config.yaml
n_head: 4
d_mlp: 448
norm: "rmsnorm"
rope_base: 35600.0
qk_norm: true
bias: "none"
parallel_block: false
init: "normal"
init_std_up: 0.0147
init_std_down: 0.0147
beta1: 0.9
beta2: 0.98
lr_head: 0.00583
grad_clip: 1.0
dataset: "wikipedia_en"
MLP neurons of a small language model. Each row is named by its layer, matrix (up: input weights) and neuron, and shows model dimensions 32-159. Each number is 50 + 10 x the weight over its row's rms, rounded and kept within 0 to 99.
After each neuron's rows, "fires on" lists the tokens most often at its 100 highest values on Wikipedia text that the model never trained on; "fires after" lists the tokens most often just before its 100 highest values on Wikipedia text that the model never trained on.

L13.up81:68 43 35 64 50 37 48 43 39 36 55 45 54 57 48 42 40 42 44 48 33 51 56 38 44 53 54 46 45 50 50 31 49 31 40 48 51 42 41 18 54 41 51 66 49 39 58 33 43 36 56 55 60 49 62 66 51 68 53 62 45 57 50 68 44 58 62 44 44 59 28 52 51 59 43 62 43 57 74 33 71 46 39 49 32 61 45 60 53 59 57 46 54 39 52 56 34 45 50 47 46 42 56 39 37 42 60 56 53 56 43 44 50 51 55 46 55 58 50 38 48 50 42 26 44 40 58 41
fires on: "0", "2", ".", "6", ",", "8"
fires after: "0", ",", " ", "9", "8"

L3.up205:58 30 44 57 60 59 42 36 45 52 63 45 38 57 72 61 50 49 56 55 40 47 57 49 55 36 46 61 41 68 43 32 43 37 48 39 59 50 60 47 50 57 48 36 61 37 64 47 38 67 55 56 55 55 53 60 54 36 34 46 62 46 59 46 53 51 50 35 61 46 54 51 43 60 38 59 25 56 72 50 55 59 49 45 39 51 64 48 48 69 46 60 61 40 34 45 63 41 53 67 47 43 68 49 58 38 46 58 48 39 66 55 49 33 47 26 50 40 47 43 42 43 45 63 45 50 54 46
fires on: "ur", "r", "ar", "rom", "ree", "ull"
fires after: " f", " F", "F", "th", " k", "if"

L5.up137:31 36 42 64 51 61 55 28 52 65 54 60 50 57 46 48 40 50 72 48 36 54 47 53 36 51 59 41 50 54 66 46 71 43 32 38 53 41 55 56 49 62 50 51 64 50 48 38 68 53 49 46 52 55 32 47 25 54 53 75 45 48 49 49 47 61 55 47 59 36 54 62 61 46 40 48 45 48 53 35 73 58 50 72 55 61 56 49 50 44 55 47 67 63 56 68 48 64 47 33 60 64 61 45 62 43 50 56 55 45 53 53 61 54 44 56 35 50 52 58 44 64 47 43 44 50 54 41
fires on: "ro", "oss", "ers", "ra", "res"
fires after: " p", " imp", " P", "P", "p", "-p"

L3.up355:38 59 50 52 45 47 44 43 39 46 70 31 36 57 44 56 48 43 56 34 40 40 57 70 40 50 27 29 31 45 58 47 75 29 69 49 54 40 46 53 53 58 52 46 31 43 66 59 50 31 69 67 67 44 64 59 44 33 43 40 60 55 44 41 43 44 53 34 45 53 60 43 20 40 43 64 52 44 57 49 44 46 36 58 57 59 48 44 38 55 60 68 59 58 43 42 55 37 63 48 53 55 60 53 51 48 59 49 59 48 51 53 46 53 33 51 50 61 56 44 36 50 41 46 56 64 48 67
fires on: "e", "l", "ar", "ut", "ict", "ate"
fires after: " f", " F", "L", "F", "f", "C"

L3.up302:34 64 16 58 48 53 67 32 42 50 52 49 59 45 46 69 43 48 70 70 37 64 59 68 55 50 33 54 33 41 55 53 45 33 43 51 56 56 40 41 55 38 53 25 43 48 72 49 63 47 44 59 59 57 46 52 39 60 35 40 59 52 50 36 78 49 44 51 49 47 52 50 37 65 38 48 33 52 61 28 52 60 33 57 51 45 62 39 51 47 53 39 36 58 40 50 62 56 38 56 48 58 62 41 53 52 46 45 45 48 68 58 64 45 46 40 61 28 30 54 59 46 47 34 67 66 33 60
fires on: "at", "r", "ite", "il", "ed", "it"
fires after: " W", " w", " Wh", " wh", " Th", "w"

L7.up113:55 50 54 75 60 44 67 48 58 53 45 44 69 42 51 63 52 52 51 45 39 30 56 46 55 42 50 23 37 55 39 57 61 37 61 50 57 53 39 45 56 38 37 59 55 45 66 35 55 40 58 57 61 30 55 64 49 55 49 63 48 47 44 51 58 52 51 32 55 56 48 49 48 40 35 60 40 45 65 31 52 58 49 34 70 49 45 57 49 47 43 44 47 46 46 54 55 46 55 49 43 41 45 56 54 56 49 50 53 54 42 44 43 56 50 60 51 49 38 19 58 75 50 41 56 52 53 37
fires on: "0", "1", "2", "9", "8"
fires after: "0", "9", " ", "2", "–", "1"

L7.up378:43 43 53 62 72 65 54 59 65 49 58 43 46 51 67 61 49 39 65 39 42 43 40 45 55 61 45 59 39 54 56 63 49 53 63 60 58 65 59 35 41 46 49 58 50 46 53 59 57 61 77 38 50 57 75 59 46 68 37 64 66 54 42 28 62 47 31 53 43 59 63 72 26 51 36 42 53 45 49 52 44 48 46 49 59 49 55 59 34 50 55 51 56 48 58 63 44 50 50 44 35 34 62 64 45 67 44 54 59 49 49 48 60 50 40 57 56 45 55 40 41 46 36 36 46 55 57 51
fires on: "ran", "ig", "est", "r", "iter", "uc"
fires after: " L", " f", " g", " R", "r", " F"

L3.up323:33 45 51 52 37 63 60 36 63 47 58 63 37 52 57 40 50 34 43 42 47 43 40 46 38 48 27 54 44 46 50 59 45 48 43 47 69 50 60 41 40 48 41 44 44 59 28 35 44 42 58 51 46 58 44 63 36 49 46 67 38 60 67 51 63 64 39 53 57 40 39 50 41 51 39 48 49 51 59 48 52 51 47 31 53 51 41 50 42 65 61 40 46 53 56 51 57 54 41 53 55 50 53 47 44 57 55 52 49 54 59 65 67 64 55 50 62 56 55 54 56 55 53 65 42 69 53 56
fires on: "u", "e", "ation", "ene", "ong", "ific"
fires after: " S", " g", "G", "l", "ig", "g"

L3.up114:39 51 49 61 59 58 66 40 48 40 53 57 43 44 66 51 48 34 67 43 39 39 44 53 41 66 47 40 49 60 61 57 58 45 46 51 76 57 59 50 44 44 63 43 53 61 35 26 53 45 60 28 43 45 32 72 53 64 45 65 50 72 50 51 54 52 41 41 52 50 50 50 40 42 36 59 30 36 66 47 55 55 59 58 46 42 56 61 30 46 63 43 46 42 52 49 43 38 44 76 50 42 46 57 55 64 47 55 54 51 63 66 60 58 44 56 59 43 59 57 59 60 46 57 60 75 54 55
fires on: "en", "h", "em", "ong", "ing", "r"
fires after: " G", "S", " S", " s", "g", "G"

L3.up36:35 37 33 56 41 66 45 35 56 41 54 49 58 54 46 59 51 60 52 50 37 53 37 52 46 56 53 30 42 43 55 47 63 30 48 16 60 43 48 55 64 61 36 48 59 47 48 37 51 29 45 48 45 54 46 52 33 43 63 57 48 46 56 43 40 58 57 39 47 44 46 44 65 49 54 54 31 51 62 49 61 55 55 60 42 41 52 51 58 51 62 50 66 41 51 70 69 47 50 33 65 56 48 54 62 36 41 46 44 64 62 44 51 54 57 40 41 64 58 38 49 60 39 58 60 77 42 27
fires on: "at", "h", "a", "eter", "ap"
fires after: " p", "P", " P", "ap", "p"

L9.up183:55 46 53 54 64 63 29 32 53 44 53 42 51 75 65 54 50 43 71 50 38 41 42 37 47 55 52 53 56 54 50 68 47 54 39 52 52 51 47 36 59 52 61 47 61 58 61 46 65 45 49 39 57 52 62 72 59 65 58 60 63 58 54 34 68 53 36 38 54 38 55 69 52 41 34 51 47 35 50 48 49 53 45 52 60 61 41 63 21 39 59 48 65 39 84 45 81 52 45 55 48 60 53 55 61 56 49 49 50 50 66 54 67 59 51 52 37 54 37 45 50 45 62 44 57 59 49 50
fires on: "s", "r", "ran", "ers", "ur"
fires after: " M", " J", " v", "r", " g", " s"

L3.up181:52 43 63 71 59 56 46 46 49 54 44 72 49 47 47 61 28 59 59 59 44 50 44 47 44 65 30 38 51 52 51 42 55 51 51 53 65 39 45 45 62 47 60 51 56 44 68 41 64 40 51 32 44 43 70 45 39 50 37 58 67 50 65 42 55 49 51 55 60 40 51 36 58 73 39 54 42 63 54 45 58 69 51 44 44 48 56 45 41 47 69 32 49 52 60 68 47 33 48 58 54 54 71 46 50 63 53 51 48 50 67 45 44 56 57 52 36 54 48 42 45 51 32 55 54 65 48 58
fires on: "ar", "em", "ur", "ov", "if"
fires after: " M", " m", "m", "M", "em", "im"

L10.up297:58 64 50 51 52 54 54 26 49 34 48 67 50 67 57 35 50 48 68 36 35 58 57 35 44 58 56 51 44 46 74 39 37 39 46 67 63 40 55 35 47 18 52 60 60 45 37 42 48 36 52 36 40 60 68 65 37 58 53 57 43 67 61 58 69 47 53 62 50 49 51 57 49 68 40 51 39 40 64 55 50 53 54 42 63 51 31 48 56 59 54 37 39 42 46 60 39 50 34 48 53 45 51 52 57 61 45 49 45 43 59 51 50 66 64 59 39 65 64 55 58 49 44 46 55 51 46 38
fires on: "0", ",", ".", "$", "%"
fires after: "0", ":", ",", ".", "g"

L3.up197:35 48 28 59 60 43 57 39 60 49 63 49 39 67 67 57 41 64 62 52 44 51 43 37 59 58 32 59 31 53 59 41 51 31 57 46 51 49 56 44 50 43 60 27 73 65 68 44 49 37 64 38 49 65 46 61 42 40 67 49 52 54 39 27 74 37 48 47 55 42 51 53 53 57 54 49 48 52 58 37 57 49 56 46 79 41 58 56 49 50 65 65 48 61 49 46 41 62 44 33 50 47 67 42 53 51 53 45 33 53 57 50 45 33 52 46 62 31 53 54 45 50 49 48 71 50 27 55
fires on: "er", "res", "ro", "ud", "il", "at"
fires after: " w", " W", " P", " s", " S", " R"

L3.up48:35 52 45 48 52 66 49 51 49 69 45 59 63 48 51 54 55 61 66 47 38 53 47 72 44 49 48 46 48 51 52 44 67 37 47 54 69 32 39 35 59 39 49 39 46 45 73 27 69 32 54 43 55 45 53 56 49 65 39 55 62 39 44 45 47 55 36 49 53 53 51 55 49 51 51 62 43 28 56 38 46 44 53 54 45 50 48 55 49 55 52 55 69 68 46 70 52 52 42 30 60 40 55 52 69 51 44 46 51 54 67 42 46 70 52 42 50 66 41 49 61 65 41 40 47 56 55 44
fires on: "ure", "ation", "re", "ity", "art"
fires after: "P", " P", " St", " p", "p", "t"

L5.up271:32 23 47 51 53 59 49 46 60 63 52 63 52 66 40 53 57 50 51 53 37 68 47 45 52 34 49 41 41 55 47 53 73 37 52 30 61 39 59 55 46 67 44 35 54 58 57 31 53 48 72 62 55 58 43 45 51 55 61 42 52 52 47 49 56 49 39 62 52 56 43 51 55 46 63 50 30 42 63 49 69 54 65 64 53 44 43 44 41 48 51 51 45 58 45 63 55 50 47 52 61 51 58 68 55 48 69 40 49 61 66 48 54 60 56 42 33 59 46 53 53 57 35 55 53 50 50 52
fires on: "er", "ro", "ost", "ath", "ower", "urch"
fires after: " P", " p", "ap", "p", "P", "-p"

L3.up41:36 51 48 63 54 44 42 36 52 57 48 75 52 51 49 49 41 72 50 55 42 48 52 52 46 55 34 32 50 62 34 50 64 67 37 51 72 52 43 54 54 35 60 48 57 37 56 32 45 41 45 44 62 50 49 58 39 44 52 60 57 49 45 66 49 56 35 51 59 48 56 45 49 62 44 45 44 31 57 44 50 74 44 52 47 47 50 46 41 35 41 47 48 36 54 64 62 52 58 45 48 55 60 51 67 43 64 45 49 59 59 53 55 58 38 33 55 55 37 50 60 54 36 52 61 56 55 78
fires on: "p", "os", "ong", "it", "ar"
fires after: " M", "m", " o", " m", " am", "M"

L3.up311:31 32 63 54 62 45 49 44 50 53 65 55 31 47 51 52 54 47 62 47 34 50 51 56 34 52 41 47 51 58 45 31 81 36 48 36 45 39 49 48 44 42 43 36 44 48 61 53 47 37 59 53 51 57 49 67 42 54 47 55 38 61 36 40 60 69 37 53 40 51 47 49 55 58 47 56 47 45 70 43 52 64 51 56 52 54 65 37 46 49 49 58 66 57 40 60 69 33 59 64 31 44 42 56 52 44 62 63 37 57 57 66 47 35 50 48 52 54 57 39 50 72 39 20 54 48 46 54
fires on: "ish", "ir", "ew", "th", "ict", "r"
fires after: " f", " H", " Ar", " F", "f", ")"

L3.up167:26 51 41 60 65 43 41 43 47 45 62 49 40 47 45 70 58 44 60 57 46 43 58 55 45 56 43 46 49 70 53 43 74 41 44 48 55 40 54 65 46 60 41 36 59 51 64 43 63 42 47 62 48 58 63 71 49 44 75 47 46 52 44 51 52 37 52 31 44 55 42 54 43 52 54 53 40 53 83 39 54 61 53 47 45 50 56 39 49 41 48 47 50 59 43 48 49 39 50 59 38 59 72 61 45 34 74 53 59 54 61 41 41 37 51 43 45 36 56 45 34 48 63 45 41 56 45 63
fires on: "ar", "ew", "em", "ull", "born", "ut"
fires after: " f", "F", " F", " (", "f", "if"